Part of a small language model's weights.
Size: 26 layers, 3 heads of 64 (1 for keys and values).
Architecture: RMSNorm before each block, rotary positions, biases on query, key and value, untied embeddings, normalized queries and keys, attention and MLP in parallel.
Training: a variant of Adam for these matrices, 307M tokens, 4685 steps.
MLP neurons of a small language model. Each row is named by its layer, matrix (gate and up: input weights) and neuron, and shows model dimensions 32-127. Each number is 50 + 10 x the weight over its row's rms, rounded and kept within 0 to 99. A neuron's up and down rows have the sign that makes its largest values positive.
After each neuron's rows, "fires in" lists the words (lower case) most often at its 100 highest values on Wikipedia text that the model never trained on.

L14.gate442:61 48 49 61 64 59 49 44 40 47 45 35 60 52 59 54 53 41 39 60 53 37 41 46 54 66 52 53 43 51 64 71 48 37 52 39 60 64 41 61 48 53 52 56 68 45 48 48 52 64 68 49 57 54 65 50 33 43 54 50 51 57 46 27 47 49 52 55 58 53 59 46 49 55 54 44 43 41 69 40 49 49 45 52 35 52 53 50 55 38 53 40 48 60 47 51
L14.up442:50 56 62 55 47 46 36 40 42 60 52 45 50 63 49 57 67 51 28 58 40 51 56 52 49 58 67 22 59 45 61 44 49 40 46 50 66 64 40 56 54 49 44 33 45 38 50 56 37 52 64 56 55 68 52 36 40 62 55 37 41 41 46 47 48 56 46 53 63 47 33 54 56 45 65 46 33 49 60 52 60 49 59 59 57 42 46 69 49 54 57 36 61 67 42 63
fires in: "the"

L3.gate902:46 51 37 39 52 46 45 37 40 48 72 56 64 64 59 28 56 49 53 41 50 61 35 43 48 54 43 42 36 44 55 58 49 48 45 48 49 48 55 48 63 75 54 64 52 39 42 48 54 24 77 57 44 48 62 51 39 44 46 46 59 54 51 40 43 28 54 52 61 39 52 36 43 48 47 44 46 52 51 40 48 50 44 56 54 42 48 39 47 51 45 39 47 46 46 51
L3.up902:43 38 46 55 52 57 51 73 52 39 60 55 44 58 57 53 57 34 58 60 53 56 57 65 50 53 52 50 63 55 35 48 61 40 61 40 43 48 56 28 50 62 63 51 68 55 45 57 64 39 46 42 50 53 58 54 55 72 41 50 71 44 54 46 26 48 39 55 33 51 63 30 64 66 32 72 47 54 62 71 42 56 28 54 52 36 52 52 37 52 55 48 53 53 34 66
fires in: "about", "which", "bank", "brisbane", "south"

L20.gate775:51 73 44 44 46 59 45 53 47 48 58 79 51 59 58 40 52 55 56 56 44 53 46 60 49 48 57 48 52 59 50 62 61 57 63 66 48 56 43 49 50 47 53 48 46 40 43 56 37 26 54 66 55 71 39 54 47 55 73 41 46 55 58 41 36 60 43 58 60 46 44 62 53 52 62 46 50 65 44 44 41 41 57 70 79 67 39 58 55 49 38 53 58 47 34 30
L20.up775:44 40 55 44 42 50 57 47 51 44 54 65 50 35 66 48 61 40 45 50 30 59 74 49 45 77 53 50 46 56 23 36 48 52 59 36 50 50 32 41 58 45 47 37 43 45 45 41 46 48 39 53 30 51 40 50 69 71 47 50 36 44 51 56 39 71 51 47 47 28 47 33 64 47 67 70 59 66 48 43 21 53 46 52 50 72 50 53 50 62 51 44 54 46 42 49
fires in: "has", "is", "opened"

L5.gate748:47 34 44 66 49 54 55 47 43 57 45 34 44 49 40 57 61 45 52 63 42 50 47 54 38 62 52 43 38 42 55 37 51 55 44 49 59 72 33 50 38 51 42 39 51 42 64 65 57 49 50 54 72 49 57 37 41 48 40 54 49 49 41 44 40 41 48 27 54 54 58 47 66 40 35 40 50 67 77 60 54 23 43 52 57 51 45 50 50 46 41 44 55 49 62 38
L5.up748:34 41 33 50 56 52 45 38 65 73 57 51 42 55 45 33 60 54 48 44 51 45 60 51 53 51 42 19 40 51 46 33 56 49 51 46 26 65 49 56 51 49 58 31 52 40 52 62 40 46 48 42 51 48 55 33 62 48 44 48 47 54 64 47 49 64 51 52 53 49 59 40 42 58 41 58 48 49 68 65 38 57 42 47 58 52 40 54 52 71 48 40 29 55 50 66
fires in: "later", "public", "including", "published", "career", "long"

L20.gate55:53 44 63 49 48 43 58 53 55 45 63 44 45 47 44 54 67 56 53 50 67 41 57 54 49 61 50 51 47 49 74 61 65 51 58 59 57 63 56 61 45 54 41 38 62 47 49 57 44 40 45 34 54 31 56 49 27 44 55 53 47 62 49 50 42 43 51 47 68 41 65 48 48 79 41 57 37 55 58 47 44 34 40 68 49 47 50 73 52 37 52 48 37 45 54 54
L20.up55:42 39 59 54 61 24 43 49 68 57 43 32 40 58 50 72 48 50 49 53 57 72 37 46 55 48 57 30 32 53 60 57 55 44 50 57 42 60 60 56 38 51 41 58 39 46 43 45 49 47 49 63 47 60 32 35 59 39 47 47 48 50 38 52 66 52 35 52 63 34 60 46 59 54 73 54 47 35 54 40 49 52 48 42 44 52 53 49 61 50 53 56 43 37 47 56
fires in: "the"

L21.gate176:56 56 47 51 69 44 41 39 47 74 60 45 56 49 55 29 60 43 48 45 41 49 51 52 39 70 55 65 35 56 66 74 51 60 54 42 51 74 35 39 38 72 64 44 60 44 48 44 61 58 63 55 57 50 35 60 43 56 44 56 40 49 37 66 44 41 41 60 57 45 50 36 52 34 38 33 48 54 49 38 42 33 38 45 52 49 44 50 55 56 38 57 54 62 59 44
L21.up176:60 47 37 53 49 48 53 43 50 41 50 43 47 31 52 58 66 70 54 58 48 32 50 60 59 54 56 43 40 28 65 58 61 37 52 41 60 56 52 42 57 33 44 59 39 59 26 55 51 60 46 40 45 66 68 50 50 52 66 45 62 47 53 61 30 50 49 62 41 65 49 65 41 38 52 32 54 65 50 54 37 38 30 57 62 54 34 58 52 57 57 51 52 55 39 65
fires in: "the", "their"

L21.gate907:53 50 47 37 57 59 50 53 59 59 52 76 51 68 43 50 55 37 55 47 49 37 47 35 48 43 59 49 47 22 63 53 49 36 68 61 53 60 43 50 52 65 59 43 44 46 46 49 65 50 41 44 34 32 55 49 55 45 63 24 44 42 52 51 52 44 57 54 15 55 57 50 58 56 57 49 61 46 49 58 60 62 49 39 55 45 59 48 49 43 65 50 52 51 51 46
L21.up907:43 48 58 38 54 46 61 60 64 43 53 54 54 43 58 57 59 49 57 54 62 50 43 54 38 53 82 34 39 44 36 59 41 61 62 52 47 42 55 57 57 35 64 36 41 58 59 55 41 58 44 58 40 54 37 52 46 38 38 47 40 64 64 50 31 59 58 35 33 50 48 60 61 41 44 39 32 42 57 36 55 53 51 59 53 50 37 49 54 47 66 62 57 47 48 58
fires in: "are", "is", "votes"

L3.gate763:61 60 49 62 41 43 53 33 53 66 48 63 44 55 59 33 69 41 52 58 62 47 59 35 53 48 37 64 60 53 62 35 30 67 58 43 38 46 52 33 56 52 50 49 49 56 42 69 43 45 50 66 49 67 49 40 54 26 56 64 62 52 58 48 40 49 58 54 58 45 37 59 51 44 54 54 51 43 70 45 45 35 52 59 55 49 34 66 51 61 43 62 48 23 66 62
L3.up763:57 42 51 52 65 34 43 35 60 51 42 63 70 59 37 51 61 56 44 68 47 53 70 51 44 61 49 41 55 50 56 49 42 58 60 42 46 69 46 39 61 46 42 55 61 15 64 48 45 53 48 55 30 47 52 46 28 56 47 44 58 58 42 50 62 63 39 52 63 38 38 45 55 67 56 58 56 61 35 45 53 39 55 56 42 43 38 65 45 35 45 57 61 43 45 33
fires in: "after", "minister", "latter"

L3.gate482:49 72 40 51 54 35 55 29 52 54 32 38 46 50 50 54 56 47 53 43 78 60 52 66 50 50 57 45 69 44 54 55 57 42 31 38 41 51 39 36 71 42 44 21 59 42 51 68 41 51 45 59 46 56 55 69 42 57 66 45 52 55 46 44 52 53 58 44 71 45 49 67 53 51 59 46 52 50 39 52 44 50 51 62 64 52 40 52 46 53 45 61 35 45 62 54
L3.up482:49 66 71 67 38 56 38 47 56 55 37 38 51 56 65 50 53 61 49 52 15 52 56 51 53 44 33 50 53 47 41 44 44 69 51 47 52 62 53 50 57 38 51 62 50 38 34 69 48 43 49 56 54 58 60 45 20 55 54 43 64 65 49 40 37 48 50 44 59 52 48 63 44 71 49 45 35 40 47 43 63 35 45 59 50 54 33 48 50 45 45 34 32 55 49 52
fires in: "after", "international", "daughter", "internet", "intersection"

L9.gate626:57 51 48 41 57 46 45 51 46 42 64 52 59 55 49 37 65 49 37 45 58 33 63 62 39 42 44 67 54 40 43 53 45 48 69 47 48 56 65 39 63 64 63 54 48 45 44 67 53 49 62 26 53 61 38 57 71 37 37 48 45 48 39 43 34 57 55 47 58 49 51 51 56 40 69 42 51 41 54 58 46 50 57 52 61 41 45 51 46 46 54 47 51 46 60 55
L9.up626:47 47 54 57 48 42 64 46 63 34 35 48 64 46 45 58 40 58 44 59 64 62 31 58 69 76 44 53 43 62 46 37 62 54 58 55 40 39 56 73 53 37 59 48 54 45 58 35 42 26 65 62 38 46 56 39 53 62 47 47 52 64 23 55 41 50 45 47 50 37 45 43 35 44 40 58 55 45 56 54 58 62 53 54 38 38 56 56 36 54 44 46 53 35 54 30
fires in: "minister", "aircraft", "air", "airport", "distinguished", "starting"

L21.gate773:45 47 42 51 60 70 58 46 44 29 70 46 36 30 54 67 53 55 47 45 45 39 48 33 49 52 59 45 59 25 41 24 49 52 59 59 55 53 54 49 60 56 58 46 39 36 32 28 63 58 47 40 39 49 48 63 37 45 58 28 43 60 45 51 43 60 71 56 35 49 50 55 49 46 33 40 50 39 62 58 53 55 58 50 60 61 53 41 40 62 51 56 62 60 59 30
L21.up773:51 60 72 70 51 46 45 33 51 74 49 54 58 63 38 55 40 35 28 43 51 50 44 22 60 54 56 36 49 32 50 49 43 46 45 52 63 63 44 37 41 39 49 40 60 55 52 52 40 55 41 38 43 53 50 39 45 44 46 46 39 66 64 40 39 58 62 54 48 54 47 56 54 64 49 47 35 54 46 32 48 55 72 56 63 50 39 55 40 55 52 56 38 54 53 37
fires in: "was", "received", "grew", "density"

L9.gate214:41 61 41 57 67 43 43 53 48 38 56 44 47 53 75 54 45 66 37 68 32 56 54 55 44 46 35 52 31 48 43 63 57 51 36 44 40 57 24 37 51 49 58 62 52 45 50 45 33 44 47 52 64 59 55 52 60 53 70 32 22 47 48 54 45 42 43 54 62 49 63 73 41 40 45 28 64 47 46 44 27 57 44 61 53 48 52 43 58 48 57 45 42 32 49 55
L9.up214:39 54 57 52 36 19 46 55 62 45 65 47 24 39 71 39 49 52 47 57 42 66 49 43 46 35 47 70 31 43 66 60 55 48 55 34 42 52 34 37 44 54 45 42 44 38 64 62 50 53 34 34 33 58 37 45 60 49 55 58 33 57 39 60 37 50 56 57 57 31 62 53 47 37 61 37 52 59 44 55 46 48 33 52 56 56 41 34 69 52 36 55 47 59 58 43
fires in: "it", "until", "hunt"

L13.gate617:46 50 55 44 72 49 50 32 59 57 58 51 41 50 68 59 54 56 52 55 37 49 60 62 52 41 66 47 68 61 65 62 72 55 47 53 36 58 52 63 71 42 48 59 45 35 44 34 50 57 45 62 43 49 39 61 49 51 56 56 40 34 47 33 39 65 45 50 46 50 48 45 53 44 53 31 49 47 32 40 47 32 47 57 61 64 49 43 41 44 52 46 49 46 43 54
L13.up617:60 73 62 56 35 52 36 42 44 57 45 27 47 36 55 41 54 48 51 59 41 63 62 49 47 49 50 52 56 53 43 16 71 40 47 38 54 54 56 56 41 48 50 51 38 47 53 44 56 55 45 52 53 38 48 61 49 81 59 45 52 46 60 45 33 56 62 48 55 40 49 32 31 36 44 33 57 70 42 55 56 51 46 48 55 46 35 53 51 66 48 52 49 66 56 54
fires in: "had", "has", "have", "received", "gave"

L9.gate793:48 52 50 70 52 30 45 47 65 40 51 46 40 52 53 57 41 67 48 54 49 57 67 55 37 50 58 56 67 36 57 53 58 56 62 60 26 54 37 60 52 70 52 48 61 48 49 47 55 51 46 50 49 54 13 41 54 67 35 48 33 67 50 44 45 51 66 49 61 56 45 49 55 44 33 37 43 58 44 44 52 55 39 37 57 44 59 55 48 47 45 47 62 49 58 49
L9.up793:32 73 56 49 33 56 70 57 55 41 43 41 49 60 43 60 42 46 58 59 55 49 49 45 38 59 48 72 35 35 35 34 35 39 41 46 57 58 34 52 42 64 44 48 45 65 48 61 49 28 42 54 68 62 47 63 46 45 54 46 67 66 47 46 48 36 57 41 52 56 50 52 58 51 39 58 55 61 61 47 55 43 62 43 37 66 50 70 57 37 62 42 41 52 43 59
fires in: "music", "micrurus", "allmusic", "musical", "olympic", "weichel"

L3.gate158:44 45 42 56 61 57 49 47 61 53 44 56 77 59 38 36 58 51 45 48 56 50 63 62 57 43 53 64 42 54 30 50 57 64 31 68 35 57 47 40 51 40 55 63 47 42 32 60 54 65 70 49 34 59 31 60 54 41 48 66 58 69 51 47 51 51 44 50 63 46 37 78 42 63 47 64 35 55 50 40 52 52 61 61 61 53 42 43 50 54 48 44 56 53 53 56
L3.up158:55 45 59 57 47 68 45 36 53 50 38 64 69 53 59 55 34 62 63 48 40 53 44 53 38 45 61 51 42 43 60 64 60 45 46 49 55 63 63 48 58 40 42 48 48 61 43 34 67 60 64 37 33 57 44 60 51 51 62 55 55 40 57 61 53 47 62 41 42 72 47 46 43 51 59 54 50 50 40 27 51 54 49 39 37 46 36 38 53 54 34 49 43 56 55 48
fires in: "after", "city"

L9.gate569:55 55 54 57 59 54 55 35 46 50 62 50 66 60 81 50 42 68 68 57 31 48 43 50 41 54 42 43 32 57 38 45 54 42 46 41 62 59 46 40 28 46 66 53 49 58 42 44 50 52 48 45 60 59 65 57 47 51 53 43 57 50 53 42 39 39 46 40 58 58 77 60 52 46 32 51 55 36 55 58 57 54 32 55 46 76 47 43 54 54 38 27 63 30 37 45
L9.up569:60 51 56 60 68 34 58 36 61 48 39 64 62 50 54 56 40 58 50 58 56 47 48 44 51 41 52 40 54 31 52 51 39 65 33 45 45 45 30 45 59 55 53 39 21 55 60 60 51 57 43 69 46 55 73 54 56 53 47 52 48 63 55 57 45 44 52 49 51 38 50 51 66 61 58 48 57 53 61 51 54 53 52 54 59 37 50 58 33 53 61 47 61 56 44 43
fires in: "an", "no", "the", "media", "a", "those"

L11.gate99:46 63 41 46 60 69 31 40 55 72 60 43 49 52 59 43 54 32 51 41 51 61 42 55 32 49 44 48 50 54 53 44 47 35 52 62 46 60 46 43 33 38 48 44 40 49 37 41 46 47 47 62 62 51 54 44 53 65 54 33 48 32 58 20 31 55 60 60 69 41 41 57 46 36 55 37 69 50 61 50 58 54 57 51 50 75 49 48 56 58 48 39 47 53 40 54
L11.up99:54 50 42 72 55 50 54 59 56 46 41 47 61 28 43 39 70 64 56 50 33 50 52 46 56 46 55 74 52 47 32 65 65 56 48 47 52 59 37 36 54 53 41 47 56 44 33 59 54 45 49 42 45 40 24 41 51 52 63 59 47 42 42 57 62 55 46 51 58 27 44 68 62 49 54 51 60 31 31 46 42 50 67 46 46 69 48 33 56 44 54 56 51 61 43 50
fires in: "is", "of", "lincoln", "by", "with"

L3.gate959:68 60 54 49 66 52 45 30 42 41 70 54 27 56 53 56 51 59 64 49 51 47 52 31 53 61 49 61 50 45 60 60 69 57 56 77 53 46 35 37 65 44 59 47 53 50 35 48 70 49 45 47 35 68 36 29 60 43 67 61 40 68 47 52 39 45 52 54 43 51 54 62 52 45 55 37 62 50 42 40 53 55 49 45 56 53 49 36 40 41 62 45 57 42 52 39
L3.up959:65 44 53 58 50 63 24 44 71 41 53 49 26 45 34 33 62 57 41 44 53 35 62 44 49 68 51 20 29 59 43 70 57 57 55 53 72 41 45 53 60 35 50 48 49 49 62 41 55 48 44 47 32 61 41 42 54 36 68 44 59 56 45 54 47 50 50 60 51 53 47 67 61 56 48 45 61 63 58 47 69 60 55 44 53 52 50 67 51 34 62 52 46 56 38 34
fires in: "december", "november", "october", "september", "is"

L5.gate741:56 53 61 67 49 58 52 44 49 43 55 54 58 65 64 47 46 43 59 55 43 61 43 57 55 48 46 43 50 43 58 45 58 49 53 42 48 58 38 54 60 65 41 32 44 49 43 35 53 62 45 29 59 59 47 79 37 47 45 37 44 45 38 54 49 35 55 24 46 63 58 66 53 28 49 55 25 58 67 38 49 39 64 49 43 54 49 63 50 51 39 34 58 38 58 40
L5.up741:49 69 40 47 48 31 51 28 56 31 57 54 57 52 42 62 50 37 49 57 38 39 54 40 67 46 63 54 44 40 70 46 51 35 57 64 66 38 58 58 38 55 33 56 53 62 55 57 59 65 51 56 62 51 32 58 45 49 50 62 46 63 34 51 75 47 43 44 46 51 53 57 63 58 54 44 33 45 34 53 24 49 44 60 57 41 60 50 35 40 38 61 55 41 46 50
fires in: "an", "any", "another", "anti", "annual"

L20.gate528:55 48 50 40 55 39 33 49 49 41 76 38 58 58 56 57 66 53 56 64 45 58 44 49 34 57 41 45 50 40 66 56 58 51 56 48 57 55 52 61 47 85 62 50 56 44 58 63 45 67 61 45 48 70 70 35 38 48 61 45 57 59 55 53 48 49 53 45 52 44 46 48 54 42 42 53 54 40 87 42 52 56 42 50 48 62 39 64 56 45 45 40 79 43 77 25
L20.up528:46 56 69 48 63 61 33 46 61 49 47 52 37 54 51 53 47 47 56 54 38 37 61 55 46 65 50 39 47 56 61 70 52 61 57 39 62 54 63 60 48 52 51 38 53 45 63 32 43 65 38 52 44 43 61 48 45 46 34 43 60 47 57 70 45 55 56 66 53 53 37 51 73 51 50 47 38 63 80 41 67 54 50 29 55 41 48 50 71 60 45 39 43 52 70 37
fires in: "his", "the", "more", "s", "tour"

L21.gate596:61 58 54 53 66 39 64 50 50 47 39 58 45 51 74 48 38 50 45 41 54 62 48 49 43 50 40 40 51 44 45 60 57 40 68 49 55 77 51 54 47 59 61 48 64 28 31 29 51 52 48 43 41 46 50 49 59 39 64 42 39 48 50 51 23 63 72 49 46 55 56 56 47 61 57 41 50 55 43 61 53 47 57 58 60 61 54 36 58 58 58 28 45 45 43 60
L21.up596:45 62 49 53 55 51 59 67 38 34 57 50 34 55 37 64 48 65 49 47 47 51 57 53 57 65 31 41 54 27 53 60 42 52 47 64 41 49 38 56 39 55 58 30 36 50 58 44 35 48 44 52 32 50 51 62 70 57 49 39 52 70 54 65 44 62 34 47 53 39 52 57 37 37 45 56 44 61 52 27 50 39 47 34 42 60 58 48 48 66 64 37 60 55 50 56
fires in: "their", "is", "was", "his", "hosshitsu"

L5.gate14:49 54 40 39 54 68 50 32 44 34 55 43 33 59 47 55 49 46 46 52 61 35 62 40 43 36 37 64 43 73 59 41 55 52 59 39 51 55 38 49 50 39 46 45 46 41 47 56 40 50 70 55 51 54 50 57 35 24 70 53 50 58 61 50 40 52 51 50 46 67 61 69 62 56 56 60 39 44 50 61 62 38 53 68 63 39 39 55 41 48 59 30 43 44 37 49
L5.up14:42 55 48 50 29 69 41 60 43 34 42 51 34 36 63 33 76 41 58 46 55 40 58 51 59 48 52 41 59 61 32 41 65 37 62 37 37 45 44 53 74 49 49 57 57 36 46 41 51 43 43 32 52 74 52 51 46 65 44 48 55 63 43 47 42 42 52 52 45 37 56 46 60 46 65 44 48 48 39 39 28 38 40 44 54 60 58 65 58 44 48 73 62 50 47 59
fires in: "american", "republican", "or", "woman", "original"

L13.gate702:41 53 33 54 62 56 41 54 63 49 58 61 55 57 67 47 66 52 60 49 25 44 64 61 45 36 66 43 57 27 52 47 44 41 44 48 55 43 57 32 45 47 51 42 39 47 44 49 57 37 51 44 46 56 44 52 49 46 65 47 28 64 45 39 49 40 46 35 48 48 43 57 59 49 52 34 58 49 36 46 45 64 60 55 55 54 74 60 64 50 48 49 74 56 41 35
L13.up702:52 52 30 68 50 51 69 36 58 51 62 45 66 57 46 57 46 45 34 45 41 45 61 57 59 48 62 45 41 53 31 52 46 59 46 38 56 53 62 54 42 43 54 36 42 48 44 52 84 58 44 41 46 53 41 67 36 49 57 45 46 58 58 51 29 64 51 41 51 48 60 56 56 59 49 41 50 55 40 56 39 62 72 24 50 65 43 57 51 40 52 40 33 49 69 42
fires in: "is", "became", "become", "was", "gets", "remained"

L5.gate378:53 38 53 56 58 45 58 53 49 44 56 64 58 39 69 41 53 79 46 31 57 65 48 53 46 50 57 48 44 41 50 56 53 70 31 35 71 46 44 58 39 55 53 46 46 37 52 56 42 61 37 51 45 52 59 47 47 37 56 33 48 49 53 50 61 67 58 45 48 51 60 54 43 46 28 66 52 41 40 37 55 58 65 41 44 67 58 40 45 48 43 43 45 42 62 53
L5.up378:53 48 38 56 48 53 60 51 53 58 46 60 60 55 48 51 56 38 26 46 52 45 64 44 51 61 46 46 57 20 55 54 43 50 53 70 57 55 48 41 48 63 57 58 39 53 51 43 49 49 70 45 41 49 69 69 49 41 53 52 46 53 61 45 42 50 43 26 45 41 58 56 51 74 40 44 48 64 45 64 48 47 64 36 41 61 44 62 32 67 48 54 41 46 58 47
fires in: "were", "was"

L13.gate138:46 52 49 41 50 34 55 26 40 44 59 52 63 49 64 54 61 53 65 65 57 47 44 50 36 42 42 33 43 36 62 72 37 57 43 54 45 57 60 33 40 71 52 64 49 51 50 65 40 35 51 40 38 57 66 52 51 36 63 55 43 56 45 49 29 59 27 46 64 56 66 53 60 50 68 55 63 49 48 65 49 45 49 52 62 48 47 54 44 46 51 51 65 42 37 54
L13.up138:45 58 72 46 57 33 54 63 42 52 62 59 52 58 58 60 36 55 43 47 50 57 40 44 46 50 58 56 32 38 44 50 75 50 53 51 65 46 43 53 54 48 32 51 71 49 53 45 64 55 33 26 45 33 49 47 65 49 47 42 47 56 54 54 49 41 44 43 38 62 56 59 44 56 30 55 36 70 50 56 39 55 20 57 52 47 49 50 51 48 50 43 41 47 63 43
fires in: "it", "this", "which"

L5.gate109:61 52 43 54 64 50 54 41 52 54 41 50 76 49 41 35 41 47 65 50 58 70 55 68 70 35 58 47 62 48 36 47 33 54 49 55 60 39 47 47 41 57 38 34 40 50 43 36 40 51 58 62 48 66 42 56 56 35 52 54 45 69 52 41 52 54 37 35 47 37 43 43 37 51 45 46 32 48 60 20 30 34 43 55 54 62 43 58 42 55 39 54 52 25 41 50
L5.up109:42 64 47 42 45 40 58 48 52 45 49 62 74 58 45 41 45 34 55 56 44 37 49 38 47 57 62 55 51 61 57 56 50 44 50 56 61 43 34 44 65 48 38 60 61 48 41 56 34 54 29 56 33 56 53 61 46 56 49 39 65 44 49 43 50 58 40 41 44 52 39 49 65 65 51 45 48 55 46 44 30 33 55 33 61 41 47 29 37 36 68 50 43 40 59 66
fires in: "after", "both", "against", "athletics", "cambodia"

L5.gate662:35 45 41 39 48 72 50 56 55 34 50 40 33 58 62 56 52 45 37 50 28 43 42 57 49 40 52 60 51 64 37 47 60 40 57 50 40 59 45 50 51 68 49 37 39 50 42 61 43 32 51 38 45 37 48 49 47 48 50 44 55 73 45 30 35 41 35 41 49 45 63 56 65 67 46 60 58 58 46 63 44 42 50 51 48 52 47 54 51 56 56 42 48 41 51 42
L5.up662:30 39 50 54 36 55 50 43 52 25 62 39 41 39 48 39 46 39 38 59 45 59 63 51 65 45 52 56 48 68 30 37 55 54 47 48 46 55 59 46 51 55 48 56 53 39 33 40 43 43 43 51 45 49 49 44 31 35 68 48 51 51 41 35 53 36 51 54 33 38 54 41 53 72 41 68 57 52 36 60 59 15 45 32 53 67 62 57 49 38 49 50 47 68 44 40
fires in: "or", "original", "originally", "order"

L5.gate669:58 43 48 59 45 47 46 44 64 43 56 47 62 69 67 44 61 40 61 52 56 62 52 45 50 39 49 54 57 43 44 63 51 41 41 61 63 56 52 41 63 53 47 52 35 61 50 47 48 56 43 40 36 56 37 41 38 40 40 31 55 49 55 40 55 51 62 20 43 55 50 61 58 60 41 55 43 69 73 43 42 56 34 43 53 52 39 38 56 37 54 45 43 58 61 48
L5.up669:54 54 56 44 54 43 42 62 55 55 60 57 58 49 56 52 48 58 60 55 36 38 51 44 46 47 50 53 44 55 49 57 44 43 51 36 68 33 66 41 45 41 53 52 55 37 48 60 57 49 56 42 45 49 48 71 57 44 44 54 49 55 30 50 49 42 34 39 58 61 44 56 42 67 40 52 51 48 40 53 68 48 60 57 40 64 52 48 47 56 48 45 49 40 61 48
fires in: "an", "another", "annual", "any", "anti"

L14.gate915:48 38 50 49 49 60 55 49 45 29 66 53 56 59 48 41 59 57 51 60 31 54 58 26 53 57 55 42 39 42 44 61 53 51 68 57 48 47 60 59 53 63 49 48 41 33 53 39 46 70 50 26 33 50 50 43 54 43 48 50 47 66 44 54 55 49 42 24 61 34 46 60 57 44 61 67 30 42 52 42 48 43 51 41 39 53 53 39 45 40 68 50 69 41 62 49
L14.up915:60 39 55 36 41 57 37 44 55 59 47 58 50 31 56 31 58 50 43 53 45 44 75 37 57 48 66 49 40 60 34 64 42 47 57 46 59 50 54 44 54 52 58 41 69 61 47 52 47 33 58 43 39 48 67 34 39 69 46 53 36 47 52 44 39 50 49 44 52 46 33 48 62 47 47 43 50 58 62 37 61 61 44 46 43 42 45 54 39 36 53 48 33 60 79 43
fires in: "between", "of", "because", "ottawa"

L5.gate722:61 44 41 59 60 45 44 55 48 38 35 56 41 45 32 53 44 58 54 56 74 65 40 51 65 52 40 46 51 47 47 55 68 60 51 55 49 79 34 48 54 57 65 43 33 55 45 58 38 70 53 62 66 56 53 53 34 43 49 48 62 42 33 62 59 66 23 64 54 39 55 51 41 42 63 64 46 48 54 58 48 46 49 56 44 44 49 71 55 60 60 43 54 46 46 47
L5.up722:33 56 48 48 53 48 46 44 47 42 47 51 45 38 42 37 39 40 46 45 70 57 73 57 44 48 51 21 43 40 35 33 54 49 52 47 32 57 41 64 39 49 55 45 63 40 50 59 46 70 44 45 69 52 73 67 67 35 54 45 58 62 51 39 50 57 64 63 41 40 48 56 40 60 40 52 52 44 65 54 53 54 50 37 41 51 55 46 47 56 41 59 57 48 54 51
fires in: "united", "public", "published", "institutions"

L14.gate713:59 52 52 62 59 39 39 50 45 33 42 75 47 57 55 32 36 49 51 50 46 55 48 33 44 54 42 55 32 35 67 51 41 57 50 51 55 64 46 47 52 55 62 51 40 47 46 47 68 57 60 44 65 53 45 55 62 54 62 44 52 64 51 38 38 64 53 40 65 54 56 61 48 52 36 33 49 49 50 37 40 32 29 43 55 58 63 50 50 48 50 43 61 28 33 59
L14.up713:66 63 47 61 51 37 60 70 45 42 26 64 42 57 42 39 36 62 39 44 38 23 61 52 50 57 46 55 57 39 62 42 41 46 43 39 42 57 51 43 60 48 46 47 16 53 43 48 62 54 52 58 50 49 47 58 58 59 54 48 59 53 44 53 55 71 63 44 58 43 61 39 36 34 62 45 44 50 45 43 47 49 26 45 57 47 47 53 32 28 54 41 57 42 41 60
fires in: "to", "they", "who", "top"

L3.gate417:43 59 60 53 56 42 45 44 39 66 58 62 51 53 35 55 56 50 60 51 61 55 37 79 39 43 43 65 49 48 63 37 34 43 70 37 43 67 57 46 46 47 51 52 56 50 36 41 56 67 54 58 54 56 42 55 29 43 60 66 58 64 31 47 50 61 49 50 50 37 51 55 37 36 35 53 48 62 52 37 56 37 68 52 60 47 37 48 49 55 36 44 46 36 43 49
L3.up417:55 51 50 44 46 52 62 42 44 47 65 66 70 43 49 54 69 55 32 76 61 51 35 52 47 49 63 57 57 47 43 70 40 46 61 31 48 72 50 58 48 53 59 48 65 48 59 34 45 52 46 42 47 53 56 45 30 57 55 52 60 71 46 46 52 53 55 53 69 52 54 63 42 43 72 46 57 54 49 57 57 43 48 45 61 62 50 49 50 47 49 41 70 48 43 49
fires in: "after"